{"n_layer": 15, "d_model": 320, "n_head": 10, "n_kv_head": 10, "head_dim": 32, "d_mlp": 1088, "vocab_size": 32000, "activation": "swiglu", "norm": "rmsnorm", "norm_place": "pre", "norm_eps": 1e-06, "positions": "rope", "rope_base": 10000.0, "rope_fraction": 1.0, "qk_norm": false, "attn_scale": 0.177, "bias": "none", "tie_embeddings": false, "parallel_block": false, "extras": ["capped logits"], "init": "normal", "init_std_qkv": 0.0253, "init_std_o": 0.00462, "init_std_up": 0.0253, "init_std_down": 0.00462, "optimizer": "cautious_adamw", "lr": 0.000898, "beta1": 0.95, "beta2": 0.99, "weight_decay": 0.22, "lr_head": 0.00756, "grad_clip": 1.0, "warmup_steps": 364, "schedule": "wsd", "decay_fraction": 0.58, "decay_shape": "linear", "final_lr_fraction": 0.05, "batch_tokens": [65536, 131072, 262144], "seq_len": 512, "doc_mask": false, "train_tokens": 877600000, "steps": 6205, "dataset": "wikipedia_en"}
MLP neurons of a small language model. Each row is named by its layer, matrix (down: output weights) and neuron, and shows model dimensions 176-303. Each number is 500 + 25 x the weight over its row's rms, rounded and kept within 0 to 999. Numbers have three digits each. A neuron's up and down rows have the sign that makes its largest values positive.
A block is one neuron, or neurons of one layer that tend to fire together. After each block is what it responds to, as a language model described it from the Wikipedia text at the highest values.

L8.down176:487516443516459514510480484488480465506497512541547492486454490568429450509492546487471482516532501479535495452535471518470483464520524509501517510500533532414516482472485512512555484462495496535519498469500502504500462499504477547509519494478504492493489469481468503479490518478533502517493482451505548507560496521490546498501482490523502477473542478546489527520500509476462486527555
L8.down213:491533487508482534465470501477515491503513480513519522552510480516512525527491537482521447478482508484525506442488495512506464505469459513500462509492499557560503493491522487522542492515493423487484518498502501477534490511493484492490514523489538499522515477514498481479467480469493510469476494486519509515470479479488535502485504469543499427450495500465475474489502492525475532527491
L8.down334:495447471504506519509500485465567511498477532472496515512457464530442485503512535505465545506522507471548452497514497525515500516495491540530551448495509501488521500489533463514448520496490508485497509480511467520502482511485481490494496488504402490498522535515526435502562520470506502548451457528511501563488516492494522495493494530514494463507477497570512506536502495503529466483523
L8.down443:529508477484479550500496499485486546498490479511504520511471517513494525487491549491447479482482431507490515474495512494494524524508488463506511472493533511504437523519508482548465551499516474443506515516492513496530525517510482523496494501506451480506501482514490482534521475477501536522505471525487498510512485451467522508497510515517519456541515516524487499551495480520539497471503
L8.down937:501447476488489493510507525515521498551494457494496526499554518493521528508542506513499499467477527461479469525532545530531499514501472530501507479476539474435519500501495496500503540506513490469540533520513514484480518516492543494501490471497465495465534501501509485479519534469460499471503511536507467485498518501502471479489514544537513492559475514486533487482506506461504454564476
L8.down973:546501489513480484521500509441492486523498531476471516474517479510512487467469455514552523490557511508506491508480499540493483472485505496494491475498518479492488490464516468526519476509479502483504494506529516472468518513557480499477473485449541464528535508529511532462507533467476479478492477475480510473533492528502511508450549514499467506484488484522494521508522514479457488547536
L8.down974:517522489491518542491475492497506508480521521504548465491498511478479448501486520544450481471507504535503542490502468543531523459493509505465541506491498557457478485465534469495540491487479501493523497487522516468540514471450500491505478516515486494512499508523491496522558475498456545510489519477521529493528460441491484511474514516538463469511493467520519479493477508518496457508553
L8.down1026:521471451503436494525500510476482506461504548476521479492477519478490487499482522489520526488488492486526495493518483562506543492521498542478507473499532514473533479490535523505552452504497471488498503453508502459511503486546484495469486510469435512538519524550515509467556513493491497488506495504539442510507522520500526439484526506491489464506510522540472493476514496426501500500515
Description: Closing equals signs (==, ===) that end Wikipedia section headings such as ==Early life==, ==Awards and nominations==, ==History==, plus the newline right after a heading.

L2.down79:509462488479470500575473504525499517540514454489499495522525501564519478489524529463473484516508512545481483555522500518489518468504518498527516527499502494487494489476485536473501492477475476488474529575501504501550458516473479448476526527515417507477497539459480523513466487528527498474506507521489499513489522526515497451522486544543523539546466496495509461502489506487467479526504
L2.down320:501492549473455508520488473501496525527495459463504532517469466557492516506510526488491440476571504477478470515466512505466524505488536496506505526526498517538514435515464590520465509486476536487470476540461467505491501481505511531477515514530518492515501505488505481514486535518510494518542471524531457493504492519501489476502492508466520517501477480485502497464501497475465518504496
L2.down425:533511512517508495497454498485496480508495484521546531508474503565511518506502518486492466461478487518474511524504509495502503542488516503509486492499512501495466508508489479477494531481474530487517518547527517515546477520461482479462506525547512466467514575471453520490497503517475479469563513498534500488459498563512499487518499491506513488538478510473528506497499525471457452500485
L2.down580:519508501522482497513467497473473523497508478517500512494476502599539508501537510502518487476534514536522482536528489495478513507518503526525509518491512481500491487494501496496527481485459515502496467531495479531522487490511470533468513507530467506500504549484455477466485501485477502480515541486493500485471519521476522480476487504496491510518468515501497519478521469529485502507524
L2.down604:493503493466529482499494483519475451520519514532504508496501488522491494509501515513477466515499520495537479467523492501488489514519488502487541488510513481481496506502503521499479514519475516478492474486497520501528506494509487467505540499473532481478494511503524502486507543473516507496512463507513481495481512503509504485513509498505522517506474513476530517508501513490469494474520
L2.down813:504470516449508494511506512491482530501488515513501476487527502571546498506532493510480496482510502526480475530525503509496528537543491506490494502490460529523491517506471480515484481493515509493510525513539489525511489469526463512509508509456466469470500537482511524512489502482527554507510481498522511466498500485535498491539476504480432439505507502524488513519502476500473481521473
L2.down869:518473517508501532492468504509543501476468479503504496518471488503504540495466542462511497461510460526515487489504505503488510523521484492479550517476550461494476493486479514483483511471511507478463515527481496517496458481448468551486501497512435503527502535464488498491484475495522497474508510521461520483514491516485490483482502504479482506453513505450514553521521501524487478479530
L2.down1054:505468484513509493476494507498504492528500519457515531485505478556529545465484473509512494470556522504503473520521506509497529518541517475529507512500480485528523517460496501486473483456479519541489452553492513525526474496514518523472450461498447494518483508520515520465512568516499520487477526468481517516531493474529520535515503534516525569527493511490504469484466465537502523541481
Description: Classifying adjectives naming a domain, directly before a noun, such as cultural, political, legal, biological, electronic; also the word New in names.

L2.down47:498534504493497497513523555482482474477464447513524527541508474525528483476442504509538492479482506480515521511513472515532512432514465533465518528499487480510505535491477485528534458512509525516497520453501530526491494510493531506456488440533496492495490499450509541456498481509523524490480488449497487504509507554502525515526529467478516582493471532497541498504499468472487484512502
L2.down71:467475499496484493503508430492550512457467532509508494475464486500531502542494533519506486498479500446478521499483505511500502505474479509529495525533516490464535536508506465456513509514492515482526477504481495501493525489507517489446481475486486524501475487574503490474459524468501519446480496498500512498498496519473527507513464451503497487498477512499506484508534495475465503526483
L2.down255:516489486489524502487514472511474505540497500498492497500519502493488512496507539499486504456517521520470493522491486475468543530474495541503512478517517508508512522518497523496512459457535564473491544511462549490520508498540513480470514453518430497501508537486514488492455467525471528515490484484487475516487502528479506523513523459521549470537465497498524519472508481541499525474507
L2.down420:499499499512463497497517508497481530470499495529499454471490477506487513546515476516497498517470472515512518497499497534514517510501501497484516494501475541515497480474481492481474490491521477512469468504474529494511512495512494527484483520458478476520498507484543485501521497501521469493518510490486525505483513481509501488525527510489483417489499501516466469466541475510481490499490
L2.down472:457449501521470518517503457471487538499512512487489479487453535501538514495525520557505525500527491451472503494488501483489484499474485502538499524526489520474511491501466464476488506482468523462510476514468519489508505479467518499491482539503504510529516463530489507491462521460503535495508492487476518494528499501532528499517488509492530502471506509501492493461527494447487489523510
L2.down662:516518494521485521530506507477482505459478477500528511496508492476486474459494488509466463496517499550490543528490447537496510515515541493474488504524514512481460512487486557488502479483485482465507471493492544475509523508532447516503478514490515541503507512518508469487498454500509525537518498522508490503495500488477486522536517524485511488522509494512521478510505516546485576484501
L2.down739:528546509471452535494536498498525462499464486495514534530493511510514529481478525507513518501436501471490508541525485481530531479458437501454508503493483515475516547485493449498530495498526523496527499533478467535499516493502548487514511506504469461465507472462516501463490509540514493435482474525480517514491523537510524477499507474498489520513512473489515460476507460518471490528516
L2.down1086:480488485518468521494523517527490535473484486483521447506532484459516494521502532519519517492469529466526501565466495533494521521469512465530526481503490496469504502517438536509501508515489545518512523509481539519498523539485504534465480454504461487569512496515488510465532483468486489498484523544524520564488498474493509498517464485489537478482475529503507512488509483507530490497492
Description: The final token of a unit: comma-separated digit groups in table vote or attendance counts (1,815; 9,556), plus clause-final nouns, pronouns and header-closing ===, such as them, Panama, kids.

L9.down722:487476499497497497506493490499510516473500448506466499517488509467517527486532531491473493494520500471515496463484490510501500527542496462492479522508495551491432479483473493502499544501533521497503482526478557462504471512486501497465501452535484480477456527516478472518526504444511469487533493476525512490469499488502523525505550429501472482539534489501486458487507491493550512453490
Description: Delimiters that end a name or number inside a structured field: table pipes after vote counts, closing = of article titles, and by after work titles.

L2.down121:468488478519465510496473463481483531566526508456493495485466509491459491519514465494456452464470495478475497497475541472501515471519519509482498520464518458477509491451542512504523523495460520468515478518481503494452501532534502503509471537524538545540426515486505537506551507499453517498451475485510504479503473482505509514525490533501467501509478467479512505471493504517533493515514
L2.down168:510497545509485498512483493452504547532495502507499481539500536516509480502492483512500536481491489515514515525548501446521506510507532503523508506517528517543474516517529476511473474498493523475532447507490459540563542487497535516483476517461473493510477512500498534513531496564520472487486522477505478486527499532499530492513488544503534546488479506488498500490513513446546529502518
L2.down340:498529499486524484512495471501521529491535453500485504508506525469496540488505494495502523461498515488478469458522491507504532486531444475482491474511501516512474498488471517459520530483444552505480480501487515485511508507499499483507505531481537515490531490511533513471510525512511526524489494533507505477513530471487503505481499473536506531464545496527510524504516501500507461485484
L2.down349:459518451513494487484498490500547560488476528488493482466473487512487498543526490497540523471499464499487481512473493530488540506501496466507483506447502466496507463459507507558499489507460485506519484514442488490500524475461504498501479455469541485508500519491504497491495507514506473516552525465490515491494497508493529506498507534561477482527499524480523468456533548493483470475480
L2.down488:496507501475518481511484483510486515485500461508507526512495555483490500534497509503481485472537500533486475508528526471521515548507513480494482503486534492489515472446525516474531512514474494489430495512512490485508552504519481482513530517479499541536467524501465513494518499504479467521507480461494488466511502503495538549471542516528518549499501483509499490492485508478534512513532
L2.down637:501546507525506509479512511489513532510499531472468537459504492471523541488493486481516529493510521453462492524475482517491529506510488487505517487512514519505522496457486554521509520467455530521485459527481477499522475561493539526496466532473604508478500463513505525483524536484509485528449479529490490510514526488520483541461491465506492467505528469527539467518476499456518499470509
L2.down718:464479459499461502536467524508470488501485488517509482518495518543506476472473497484499496510482506516497503480522464458497502506538522503525504499514498518480486500493498498485497537517484494458465500487493494532549491509513493518526479504528412517499483536514490482496492477479523499479510496453481502491503510494505453488499472496517523515494493481515491511495495520474500457498494
L2.down985:488520464493498476517528527445503499505491484480504495545485521496491509480537507481469476502489529481475496464503523488506541496513521480499494509501524455553472522481505548488513517498453473510496503488479465482524512509521481523520519536523575455505474464474481526504516517488494524506488499495482502473488494460526441478471473548528474497535532481509477477512447465482490478492506
Description: Opening pieces of multi-token words, mostly proper names and foreign terms, such as Ph in Phichit, Ch in Château, Mc in McDaniels.

L8.down28:523467474467476474495529492503468510519537496472529500480495482529505499518497459497500510520507501490535506456505555484483517508487518527499503524518449480519519473486504499513482495464437513517500516512509507505502467521516508516471536519539527546588501500484516490457526519493512499512490530530463519457490492480489511520474502503460466547516527520500465508455540499528525513495479
L8.down106:490498510468533509499508457481488520475478497508487509508494474454483536489500518498461503514541502499515497478487487526496567511516513485506506517469488529507469502489495523495543513495496447531460515482504470498461486475459461517550504531507452511501482511537439473502527504497489458539523565514472487539489493473481529510502498518491510527447493492523510494500483480527501504506517
L8.down128:514488497470510518475508497471461538483555501502481524492498510466517457497485495518522506472499515518478466489508500470475521486533456494510508503530491418539498495504475519501472482502512495507536482508481445482526504530507505476434501507478522479519536486546474521442509498481538519496489485438503471490511471475488539463482550470470469463484519498510494496478503488488517456526506
L8.down180:485510493495498523481496555499488474543519463498507561509519531518484442506549538520485481484497518503509477486509521501524493464505526509504466510556502474531495457466499553508517473508464510466521539523503516503474474497492488516545535498513515511485495494481537483467519534498498485528474511485505475513468491479483486522456549500528489533518479448531480497537496522515487516515484
L8.down302:473528489496495505550514515546515487514512496549511549500517496498531520499512516511529503537521501428481489507584503493523549499529501455468512508501480485504481507489472488545499491458498491465481509521528480452545487535449481493490485530488484472502466506509540481480511514513531517473494499524523506496513489498482525472522532533489513503495534502520482484513518483492412528510534
L8.down471:506480534466503487493425500489489538486483521502477483476510443486484489467494455516503503518509475520493508512480510500508452485496517528450503467527473505512505513521498465476477451506495499495457487490499514504548506532515539517538494475537501473501497531518481507488515545485477505532514472501494475468506489476513507500477530508485429488538537493473490528453468518564457473499496
L8.down691:515473495460499481516483498487565495467529468494508525479523493562511478494509534500519481496530535543491496534533468504466558483514504498492475521493514493486460474546506507523499474534507481488486485517494527528519489498503499524500487448542514501495494573445510497510511554451478477539489489490502454520534534490510484443481519527516460481526520460476461478494489561466503500552501
L8.down1080:537519476484540480519513513479467501517528525501483502489448502453515480489476507525495501479446512505552442512491531479522495487524515490494488515519532450475465482502585495501559515490470475485518530486512543494516521453504561514488494496533506513504504545489534482504529488466482473472483502511502547471525443529483475512535464536518507494481498494513532518494484555507464462476470
Description: Year numbers completing a date, mostly after in, a month, or a day-month (in 1875, April 2013), also same month.

L2.down123:515500542497476477493485506512508497494528530492524534480500476486498531475548496482481534460503494545502495527498497498521521474484532516511500481527462520458472478543539470510476499508510519504484499548527519551515484493469489512539499500497423524444539517479520469525477472516516494496532514475490489530499454487488507517509491547490518444507458520491501486501517517504497528513507
L2.down311:459534455503505520507513505444436505489466480515528515484534523499484528502502469476500485485456505536465497491548495487490490540521496499473493477515521522516496538492511502515503496484502496499480505518477495507499523512524509501528479495481499477534504553520518487490518531535501442507506508507545482507517546533479512466499522499472488490490468491533491452503521504453523468527504
L2.down341:466487468557476503481509508514458529539488493517510441477475491510509503548505482519499529488506485532504482525484520471540496517511521510515501454532489498469485500499507529498467503517527522517498457531499544532507517482483488490528498541502471486453520498518464457527530522494488479548523501473500517498465542520533499484490518495468448451453518501484501517490483483484521498485531
L2.down523:481467518479482471478479506516496495484480480523520500512490533480503507490540501492513485523502555455508509510508495580492481523523479505508518495520543475451503512490494453498475530472519483470522466489450495494523505471501529527523462521488443503501487499539489469529482495499490466472531453516512519507505495530522534478526473526488547413504466521481533477488482498487516519512493
L2.down746:515477516471511476448496517511532497512495517503478525499516512529469466450499520500468472515531498542501486470512541517460493520495513450503520498473470524548523485459483545504494535480506548493503524507451464519489494508501483566554500478509467530517492562476499516479518492518469499515505513513469507518488529509521525480510461473483483455516502478515474513468499514494506466503498
L2.down758:511496528477490472482533535483471521478485466490500475526526531476509483549504494494490509479484499540499509529510495497516459503506526530494481504534472517475505519473478529484461506482502499505499477506511508474513505496522518531495512539467464504476527550509490488492505515519513480495501495528494540446500488513538478489491492495469499440441478510520491460467510504497520476523537
L2.down795:502510491541518475482512491493479518472499494485493444513511550467536494553550479554518485487491495542472520497521508477541461500504491504487492469492493534490503511478519499517481505462489461511492507449526549497528518481532523531478528502459498456469533526469486482482516497512514507450495461522518507454484497506494516494499508528478515483483511506531478482481500525464527498503529
L2.down929:481499505518523496493512465507484546465526502503485488493518516485519500534497529500499495479494497555480506481487513479505455537578473510480485473491457507491507537492530486513477538511471526495503478510518573504535510482507512558501494493506453494492505593514478511490520455506518493500482461490498523471497506512521527509518451527506481445483472471501508487469473493454511482503507
Description: Subordinating and contrastive connectives that open a new clause or sentence, strongest for sentence-initial Despite and Although, also while, however, after, due, because.

L8.down16:522476462473533490488553486491536512495531485564505485524521499513494487495520523522501527482512518471482506505528506489512517469493545497513512478515487498487557454492516498545494463498460531506487523525495501492490464522442528491542493524521510460526493533478503518484501546482538486464483511500488474486463505516500484472532540494536484465499512487533513487489499518483484521561502
L8.down89:484551488517516483512530533513493496522481438506484490526477499559515504494517510505515496463498512525501523557450468530475518534487469525502504520510511456522503532517474523484489504513528515480494492492515489484515512496510512566482514468501502508511504475483445501514479468490514522492494462458537505473499478507497526508489520522499557520561494520499546478565476510459489510540555
L8.down236:478500458522496506514511467524488471514485484539456489507484472566498503505488493526479527479526532508480508538545504516476540518482502489453455509568542508477518494504484528516517516521533542481480505489502504524516493534525525523498503455458469500498464555496482469528500494481474499523498523522483488507484521491493516517547509472507496514521453524515490492468517542516503513507526
L8.down253:496473489478459467491529501499512511555494489527547504521508532606504512512499486469506505489543550520479511529534509530508520516514496504530519503510500534465491507550493474475493467517494495490512516526487536531475494495490489525463472505564482468515476505507519501495440509524525483499500525506484513481486516501496533531479524483533455484532458489519497483498485553510501502541523
L8.down700:493499476477456477502521512508542513525512477521501489479429503525511522499494496488494477497538496523529475466493478551523505483460487508485484494514520508522497502530490510536491507516494492473484457467518511498487500494507489539504439473507445460444477515503507506517505540528495493481485532496497505496488514468544534487524514489507488570529474491448559502496523492480494492523489
L8.down806:508504507498469499498521452485490489491472483470539518500493468568490511467499496494502532472498545511496500522493536537478482493529523521559506481484527472490491511490514526476486499508478533486461469488463524510528499514464513521513500467533490521518491531475501520487462468495462526505500484498466487515463517525461539468524511485520482489513465509489501507495480485490460494519519
L8.down943:528503457525521508495497499462484473466423480532479491547508491500532476493503514556481541479530530500499498511516485437497448502508516495495506494461474507500545511499481475511503479510505524547483474543472495521507487496513534475461545497518559492507533514464524478510539541486490504485464499479503485512473486527501528517528507517494494523519488514506484486477475510472484478531520
L8.down1052:506493508489479520506468479530453476532510496495538481511501517604512480512496497482496498486535566540504495513517488525491485482487506506489470502504500513516485501509477481502535469543503499542486484546547523490480500536515464546503478472521458465489472548439487527501481517462490519479538527515517465509494516485481482538513529488532485545524484496510517506508515519520488519516505
Description: Adjectives, or their final word pieces, placed before a noun, usually after a, an or the, such as bizar-re, tentative, a dedicated, hottest.

L9.down483:523512492512483531496494467504516554515516531504472514470513518534549467502503502522529477526529470484488504504495517502482483518468512497507545482493501515492535495552484509491502509482507558455490516520493492476506478516507497517484457515487474493554468520495499496509543508540499519516492484498541500465525506466510457560521479510471491491496507507528538488530484509511547500518448
Description: Closing = / == / === marks ending wiki article titles and section headings, just before a line break; weaker on nouns after "the" (introduction, office) and phrasal "up".

L9.down1051:508494545498451508505527485526503473505506512500495496525498490525467537491514554493506471543468513529525495509472458583521516494515538480435442495473459459523494483531516480509507471478507485503531518513474510431537496477466514490494529453480495494488524459539488559486507557478513526508523504491529462521464458513515510551493504506493499468447515489471477551514537481509539506505562
Description: First word-piece of a longer split word, mostly prefixes like de-, dis-, un-, re- (deconstruction, disillusioned, unpopulated); also table pipes after "Total votes".

L2.down339:496510485460522494502508465496505501503532545470486497493510491468512493506525490507507494487506515491507497499505464473509496525481492512523485526525527509512477538508519503506529474491507547499546490549559479498491515460500503496505520522508499516492499490493503493540510459512520550522480495562535475492497479492496505509506464510488480454536507497473486502505501529514463517498497
L2.down424:513511507482534502491508493503528508489488481502519496514516505504475478481490475526496498480498496494485494539503495477491517496499468489515480511488487494496471489529489442515503467511499490491488544505520499505497513495460499492495523537489473509494501511517528522508466482545478509503523528531519480498486484493507480530492530472499458370538506497491504523499509487492540509504510
L2.down519:485476493494502502495491499504491488493501527460521488503515501510489496504516537546496468543470479487493510497515504536505464522480468524493497517505513501486521505517519506476489518513506484477495472548448474484538478463497552528482516481544464502492487515513513498520506504483506509466499498519490528479541492507557468474486481513521507446476470548538489492503496502505505474515500
L2.down552:475485495507491486456500513494489503485506541479518450486526495476490487523527543535493488540489471448500507488512499534492482501465479493479513495505501528467529504510507465469492511527498483503473481541432474501528502479483546509501504484540417493486466500516508491541491481468505508470478512502487510471528474513523450479505488476525495441486487549536500460512508491517483497544503
L2.down620:484508520408509514514527477515512527502534500506482502511495491519448474466493501513507461515504495488520484497510473488502527497504491485497489467496495519464498501488498495525520497516480465496482508454532525514512507478439504502504519487497459565500509505510526544514483474509516497531494542511535470491481478505457490491502515471485483414537503495467506520515527492479492507485524
L2.down789:491509497497491492505529469517479520523530490505527505500503519466532511506544504496519499504512490524497474513505513484499521503526511520495482492518497515498508533542474478494470497500491512489539525498503466496536475515491513488453519508532449506467518530510521507505477485494497528523463480502482482512488488493493535523516496470481502413511538468506529490496513482509515525464461
L2.down860:528475536475497518523499494515475513478504474500532450500508492539490490536498532521507507479505501532449530519493490488455527501486523524489461491496493501479500488502495535445513506510521460522520480519454499470511500518531494511489494495500489540449426562493462488556518490504497514514513540520520513479515520523467508489485471533536503499508485515501509486511511504546522506545507
L2.down925:443499482479518499432480487476550500477481506517499429555503521527467494468506485529536478478467556488521481484497500438517501494504518515502483494506507509496502456486471478517443513520465476504483556511519528468472455459498471481512472506505520481471559524529467528503473490510493505525537515515506551473502500487456534490504515477489516496528514503532427532492507504525507549474503
Description: Year tokens, mostly parenthesized release or publication dates right after a work's title in lists and prose, e.g. (1942), (1996), in 1999.

L9.down296:494506505483530499538507503493495465506528464468520535521525507567478498475457492518497521459485531501499502496452440508493487489514490497498474491491535532493490491455486461528496476451498478481501431480519484470517504471537460512442554491528478530492489539518476499514510531489506493506498483497467487516472510485502520507536468522500509484472516494514520494522524465472498539490493
Description: Clause-linking words that open a new sentence or clause in expository prose, such as Furthermore, Additionally, Nevertheless, Incidentally, because, due, and that after verbs like admitted.

L8.down143:481477516497487476492479517507515502519534497503485565533482507525482536495491498491513490512455529510479514536486512488503484477497465541523508502526475551501523483457507498508543438493459517551475480513480486468527517477473497500516522464436579501500496530494488507495488518495470500506551533505517499495500466512509537509496479525493456543526514491488521488497465482497503491500470
L8.down235:454463509483534484465475496522496501498492529493474524507505467560489489477494522539487468505516507484501515491498528511494478509475478516492468488500516500522511494526522557525513507522487504471498496491487504476504462482435457514500515520510502504480472509482513491523473502487503533525494505474508502484471464470536512505530495528512570435475523496523504480534463500460503519502481
L8.down276:491534490486480483456482481532489497516526517495492500500446538478484475495517533482550518482439476537516460494496491521477468483514490480508481459540462522508491523546516541517492542470541482491458489465494513493479488498523504462519487457465477575531533478488492509495530483502502460507489496488497463474473506485505533448463468526484538582479479515523485508503499489552554562455481
L8.down500:488512496472514488511492497496496506473493491447503469505493472483517534549503474521511494532432528489500496509488520483485454542486511503556529510478494534520533478483526552467507540557503505503501476531475477494456497532491470544513512521453517501494482516473519493525495517516548497502520543458469516492516481496520502509481479517469472476471502498526498495485499516525495495516482
L8.down833:516525503472486479490529499512486535504527540481484519507495511448500521545465522463525519516460476542525483511493474521491491491544537508504526514501498485528482441541478528491515497476486508489497511509488490478495477491504455469465472484435429457493507490507501511516515487500472450526503510515513521474527415546475472501519506541481443473512495473533498486454488498497492541529495
L8.down834:436505529466479513490537468542471483515466520490478496469474513490541431461480503489511472497478535496526481492511501504517537482487493519481482511531548487501525487483523506505499502473485470474457487504475489481540522516494521527486497461479501529493511518488514467500456517501520504506496483520495554482554453462466505568497509529496492484526505495542495528485539567467501518476504
L8.down859:549536505450483512493519534498502482499523484477538460552527452531522512479509507517498458462509485508486517513519503521492486505498499524466461497492462496524546507507487506503525493556479522510495527514500520484482495484521510530493490470480486546494517508479507571477486505558481493521511514470487492526472473537566510520468490469524460515533475493506534504444515505517503484490511
L8.down896:506492492456502476515528522467478503504544486513501502505500483555561483479520498526509538466515533515477507498502531445509504522492516559529532532503466504504501496492509498502451504482505517480495497519494533557509496508500525521510496542534495511540474535503506492505497498514526457467483491493483535495514552478513484526519491475526510500518478516519492487525444497486470493548441
Description: Opening piece of a word split into several tokens, often co- (co-occurring, coworkers, colt) or a hyphenated compound's first piece (anti-piracy, state-of-the-art).